config = dict(
    num_attention_heads=4,
    intermediate_size=512,
    hidden_act='swiglu',
    positions='rope',
    rope_theta=10000.0,
    qk_norm=False,
    bias='none',
    parallel_block=False,
    optimizer='adam_atan2',
    beta1=0.95,
    beta2=0.95,
    max_seq_len=512,
    doc_mask=False,
)
MLP neurons of a small language model. Each row is named by its layer, matrix (down: output weights) and neuron, and shows model dimensions 32-127. Each number is 500 + 40 x the weight over its row's rms, rounded and kept within 0 to 999. Numbers have three digits each. A neuron's up and down rows have the sign that makes its largest values positive.
A block is one neuron, or neurons of one layer that tend to fire together. After each block is what it responds to, as a language model described it from the Wikipedia text at the highest values.

L5.down3:521509493512454505442490466497525548417495532543414457440515519468509495523484486522559490525504528507464442512489494529516451458529474612533506491466605498513478522517487507443510489492510512438559451450477426480511558532488522470494521551490468544452493502468464517460592458413486474517
L5.down190:531447498515499475532448528467571501520468498536478519442481442483499493553475546515378544486556493534462513578503509514524514438451471525515545480526451535462530528449543530568483527447566498492479423490441545433552439498478518510455533439419536559458455486469452515519500551494507504487
L5.down260:580552536509493497525540499504577497511487510483477500459503489547538582486506520474473546480559462446485503502488463502496480487514507531515554424494558537483486520422514493513432499505479563520467511438529514527497486509583488486526486514472640535517514475578455416492520557462501447481
L5.down265:579490479485526477477549465465501485376435537500493500514438491534550536511490512445437529512490499530493494465520452460512575513514545554569542479477514494573547536524514534468521481560468439570542484512453541513525560549516461496568553548513537555516501466506430544505493543536525460443
L5.down442:410507466528489598463539541450544507546425480482462484499536504486539579464505491512474481483546513537529449544508486394520584506491478553512504488573470471485525455533406565522509356479611547507447486518444492526428469503476503490508484512523529520507538512574544591497539456433488534467
L5.down459:562484456401521516487460485520567478479503463490499428486516454530548356558511499500534496501434560504434494521570454587544473540569491507547559453538514505520523497470443474457448549470565549565512527562478496523484495441509414490476508437437508525531509487544480539467492467513551488473
L5.down461:491472515464516470447499539466496512490537527503496485571531473530463415525558530455438515541501397503506499480489539484524488564575585449452550483555499574468562429493505506474455401519457546587490456447485505536533492519539521490470477524538522507559504500480392560487473554446485459504
L5.down465:463539521441497526508481486567427499556524498583554522486441504472447570478469575510433540500469479573556532485533523528538504514453456594421488444520547550461500464476517506462476527425447460512522514515454495541540513529470490486444550486534560523571455539503515438449479511441515492519
Description: Periods ending abbreviations or initials in names and titles, such as St. Louis, C.F. Hommert, Dr., M.D., U.S.; weaker on other mid-word fragments and table cells.

L3.down39:519561516457586488501507510544519468488444566509539520518500525499504538492466401536481466484480383490510555486514465554521429503451498461462512525462464456442517496543457496477436494484548534525505552471571569462524496492579553471450518507541501536483510558553460517539529493473502519488
L3.down397:439474511480503538527531470487501513467549519487510519415544519480414497506524424532503508586504554494513439419542534527461491552564581545472514375482465510499472536579500523476476511426499504511439459498521561531554517561486528551479500475499446516553530490487446464479507478500415503484
L3.down417:508546475448496515425472595425534489438498536471542450455515532454471471548482524540469482459494489446450467487440534562507448529493513506486467491456464443467467506550467490480491541492512562482433496550499542565412454517546565501480519455550528432482454497495479507562472473478527501586
L3.down430:481493405555517476549446617548521512456509542568523507453489437446472487491501505517471570467460452516510503495527488528526507508523496436499439496519514496482493502530458569428465498469486450508430509476550535514531520480471455438495474515541524514504533522564506451478566522442534405534
Description: The second token of a word split after one or two letters, such as O+ur, T+o, o+dd, T+ournaments, plus number pieces in tables and times.

L4.down251:403505521524494536478501553485458542491502472476481527532577478439495458493501475465497560483447497472533516622492548488468474502527445578513588519445554496524506628530421572484532665483549518494478535505490569534503554550492531421521516555520483476446499567512510497476481526450455548477
L4.down502:464545549451474491454490457486490530527551530430493483539539520449472489518508383465499450520518499456501526472452554514523514516533468487496615520530551528457520609482529538568508527423488524484536410431467558507453558458551441501497528572510500519484455459514445466469438482514520462541
Description: Hyphens and en dashes that join two parts, as in compass directions (north-west), compounds (well-liked), and scores (2–0, 3-6).

L3.down331:516453524519520518531498497478459475451502483416495447513442498445476570483499493506513497527499476448557451427448483513482461544473512403508409446495460588534524550495426496549566434550482531562508481457540521518520540508492467515439527490466478507492528481477503426542467529475477430520
L3.down359:533469582465501437498576443454466527520472534427499538491483522493491524481520511543512527437503506485463481397514519414500473528550550368538432485553477463410486465577454534467550464504439484514491494491569569508507496500546557461510444552541586466526516489531503546497509527498470441459
L3.down360:542505492516554490506540549489465480550468500501572485502454531528503353520480481471540553468448629454470480445507513439517524486479543410508452472491566548476481494465473533486507518505465504518538450504507505524537494482520477510521468552474490515479460496524465482496494518546530456485
L3.down365:523504550496430500503532488485437440469511512496483550478501530478461499486529508531509486487523493478519459403439547529492509493579451426486297543560465512489516494534498508461495420488431508517519473488533571529549539511512487502473524552518515473456539524597459463502465513517482392544
Description: Periods right after a single capital letter inside abbreviations or initials, like U.S., D.C., John C., and No.; also mid-word fragments of names.

L3.down4:524559505423474525522524491554441473454463453511640467523539481547519445469553478543475521420494549495537480558500511449545532471517469523515424498520541485470470495523467448490485499545439551512429501533519477532484516435493508480521509526532551485536509510511536468487554449529587490554
L3.down228:471511440526528561519421499498516452548479469541474421412484514478495495451564627490520556523530552617509482524496512513499518578472525485491443472544546508512474528469544474488563508511494488556476524398518443531472396457500463482499517458440485523527502481465530495537525477511436451542
L3.down233:536546499497454481541443523499511504414461451491525508443521483396546465472563427517506497462494494452521478548511468461483497508588480559584519616510492450548465486531530491549558446535535508509488507554540485454420578515464506551525525497492508465479532450443443488531519451519489453525
L3.down442:473452539528492525533442489493520530486405464560494511511492523473484513464532476504487484492486575510524517488544496462542468573511519523456462541434599544517557536505547555530523545508544476526495553516511585504549473484510531509469496491558495516471546491441499600481546555493509497452
Description: Short middle pieces of words split into several tokens, after a prefix like comp, sup, dis, such as comp-re-hensive, sup-p-osed, dis-app-eared.

L5.down22:551530482505473540450498518488501495529540490488523567487522469545461575502508491500488491476613481507538464553488554538428553469579485560434501488549503552515508496454484453529414490514423505417486479493525494448480492561551504504525466488561486529524474545558497489500513523486465541489
L5.down77:465544515507510540495447468559584554528475503510498448439568505456503535471456509568518557560512550541506533526482445525521541566499496439494423531496593474546438473505476497497546486496432529524519480479461549538544517497483599450540477490491445548518513586467493519433509524445476523535
L5.down109:474509550494481536492579472470469476489557539483426440446511566466510497471499513500492574498401556545514465425502494484563464571519497446474490525546466471476481494533526412433520438561478501553489534427486467476509531534563526517484455475439581586487465565489522507511464484513512493463
L5.down239:503494503519540520499463503562448503529511548546562407468630543534503542438472567460474476443557493510589406479462490515468512526502549473485465544497501502518464465548568518430511460482441467531555484494494473535537419479492548461472507466511488480456570545513500542427504513512506492496
L5.down305:567485434473564478493560502484486455521572483489517509489503583535478453514511484517415484500497541527476524508460498529581491516507513498583481479463502523494510397465462478517572485568514435519503508531408472439471496519539522467442481473508470552455457487593463529454469503524514506463
L5.down402:525466449511507561643537510467486518489477497507489484405485507484479539531470478518526407481481463570499483569526534515484486449538470474464454460498513546548439486542490476512496580469489484496505603530483475471463476533561492443536478531531446496535485451549520463480470516492566509568
L5.down444:497493532532486555606501582495479536447585453516488436484428528504477530490454469474413514537541538480487420498536545429443527471508446488493490506533544455542505434527488488522527465516529418513465534556528510443529558496549529543427493436429478537527481480445440445435472496501525560516
L5.down476:529478494533513462479449514491452476514505524540479489507520552489569546420465550494526459472449426568547518510604430461482544455510454504483467483456440503553495492459580523451422511558477535500454485463505460432544506471455442552602514574496492472554501541544454537512461541472474497480
Description: Short word-piece fragments in the middle of longer words split into several tokens, such as the u in eval-u-ates, rel-u-ctance and evac-u-ated.

L4.down34:518540479484439453488485472518523492517475452537435513503519482507475469440434494545504524488451478507459548530517476510505539512515487480451530523480552418522428518495545502492407508532501513500559527414531489468479527551470578494461568508528418599556569492458537505433597511482508591481
L4.down368:505562460546523544505518497525492446508525536538511531439455542424412485433484474562458521472497503473476461504493543417521484450490548439533523519469519446525441493567535527570462546489553424478435540504441531468410437486406482462480489508437523578447520553517466553495565497520460506538
Description: The completing piece of the first word of a new sentence or clause, usually a connective or adverb like If, Once, Because, Currently, Meanwhile, When.

L4.down64:514504510506533505591488497460478431473585496514532538506479482452486449370490537527507506545424474520464503474540433517499467552607540551544465567573531499582568405492524488523442567500571501553482460502465523483519510516438524510477463490493527456465566620452444476498453500532462539547
L4.down352:480499474540461464504517472465553507442466452450432421539498501531468564491504539409543507479474482483430515421441549503576478490503562448523381487494497521483535572567446444515510478486523487438531536483489463490562488605525501534531488457426469529474542560523466548498551589463457480567
Description: Short subword pieces deep inside a longer word split into three or more tokens, such as ex-amp-les, beh-av-ior, dis-ast-rous, mer-ch-ant.

L5.down93:464547491534461502568532573472502452486541550455461452490499559545520530509521361442506534508536492463468496573394438472468494530477521435486381522496551520515540528530465516449543480469514555499556479512439524529564511501542529519384431508459463468489492576501491489472481528522494464533
L5.down129:511504460493516556488529523567533509481518448534482478455500517485543517529562545480543508479513456396423518438476544508476509458487453479537448567523473433570566520591522469459490546482515583555454536462565487467566494540494504523558485539479533546522464511506465441492528524524464552577
L5.down301:521510514472515581480521485501520466503552522587491479451573482478446564555464427515471466510429493494496479617510511527525611497481534518463552498596463502498502519470447457496442560545485483595526579520487488533565516455507535550507452461469432536477509472502506505483494473478445516450
L5.down316:539455486475475573555475485506580501497495527478499563521475523490441489571490509514449527416445482487507488566512483425468432519468563542533526482557526489506515449419482511560566504552486521445563539521498481516477582499515524432431465467499518471478524483442510543552464448559534421458
L5.down393:449481492517483491485539473552479483438487487450483457479491488468440375526478494523517529526477513433597453524469469543426413514466567501527469472471547565529544508549482455489423476526479511441479506466520463469548491555514481482518480476454554527552461542427523550487557570549472538488
L5.down397:522500535466485505463530501457540443549569509561502473501549450504498357486513453508539496555559488451471446531534534479461470440476511513501544488549499487517534448472518485505450499450496484434538492407469449443474517458469518523475419464488511529466474492434494551541454519496506478442
L5.down422:444494483508450550584449547494578488520564466492570440554499513507480395485542460475476508477494569499532521429462534491500410455528483522475499437390508468469480550544476484469496481522562451476430477508478576505442498438584501461495510496519460502557571505521488480554596553518529521491
L5.down479:474540475543562529500527577554457501515533464565480449551481449485517472465468464572555550466403393528509492455486439514493449496528508558476497473556550555538570470443525456504530511551509510502429420531522456450516530509482503524498536478494486611482496509571549539506475494481499446501
Description: Mid-word pieces, mostly hyphens inside compounds (high-ranking, brother-in-law, so-called), plus "of" after numerals and odd word fragments.

L5.down48:439458552545472510531527548464521527499520463441512458494497519513549692497554428529545489445518414489536540561486504513460506556526543609532511506501435514473498441514489478486621497483468491508493496525511457499534564435550501462530480471457477495506528446520506532447485514522480496459
L5.down52:554542510496416439500485527517550527467522533487540516499514564545448550460452553500465519491437444517525487550498445505452429452507535567469441514517495468508497600517471543452442447479549484499498508448447462524480454474495461547580459490513546522507475531486472478588486530491467512458
L5.down171:481476508579521499457527479484508462513401492535389481528539526429483481486553435536544527542484445481536489545577502475433501458506521544464523500501465547470496516557489463514500437465503420470464509543484467446505499497528480491545437541452479511436456543521475478554491513563518524509
L5.down280:456462479598518500518419488469570563415505396529555483495467457509435615511478467532558510527515491559451510468554489535475508534497482593443482478440507536518533483463472473580525560480472482527494410540503430539496531441455455542537533498492508520427493495504517478577510449535529572582
L5.down313:446438440473497501533420496502484525481538480538465489544440502416472579465528521529482528526548467532430547456512510531563536541525478558462526558496568587508523513492471442500491516500511597502528507486464466494584529538525489515427526491486450395474528528454504528488520578512457424497
L5.down337:541564494450480456549484533543483533558491528535470458585533491494477413459521551445508453448480582516524446537507433496461471517552502578511493446545433516492478461478467538494510513514497456469493510404495488477491402500479457565512459449466560600566445501499461494464493517489519519455
L5.down449:513502455541525535479464546553552520481474459531528514516436505457456607477498581495460502463483523512474427472500531557470449465552523494524497516497511537464561487502517566489549501531533431443470542516500451443473500467472425421551470520463511503468526469579539470494486506495500435495
L5.down475:487526482479438431493535593537555526510508506524503425504426549503494500462402553513542576508486570514517495500454469531518470484495471489533489465512492522517532517534491545487566513472534474491511567585499470549507511468492471486543443480505531551435480472517465470443531482490458534498
Description: Pronouns like It or This inside song, album and book titles ("Tear It Up", "Whatever It Takes"), plus word-initial fragments (g in grit, governor) and narrative he.

L3.down204:488464516445423505540479501514526486522503477394494449518527482457464492452500508504536416563530419528545530541523554520465523480492500446506460495468440534514508467461486423498483486455506459518404530457466494516511414473528444464501530540505536511477531506547465563478422537458494476454
L3.down241:492560572476532474501595424507510468490511495441599544519505563484458570471423504529457435476506507479515606513539461460524465558443446538490566476627501473510507529506572504471464586470475521484526410488547485462517503454531453472429470463441509432488442532517471462449464479501479527506
L3.down383:482430501438497411525522559489516489482539541485490440492518515547487427480473541496516528477524434492514546455444471590503593542498540467582428430506465470449475535458507497473432447564499485518471492481496489569444413434522492496569494546520525505489459592492511441490479450491506437513
L3.down477:434503580507539548542527424484476457483520489395547484522481425525500530514425463483456504559524510500534499488504529529483519430507526428502501380555434524510418483537485432458515537492547545516538502490489497520498480446498493499445494531534574534470459536449540474484422529453498493508
Description: Hyphens inside compound words, such as semi-finals, cost-benefit and pre-order, plus other tokens that continue an unfinished word (myri-ad, repar-ations) or a URL slash.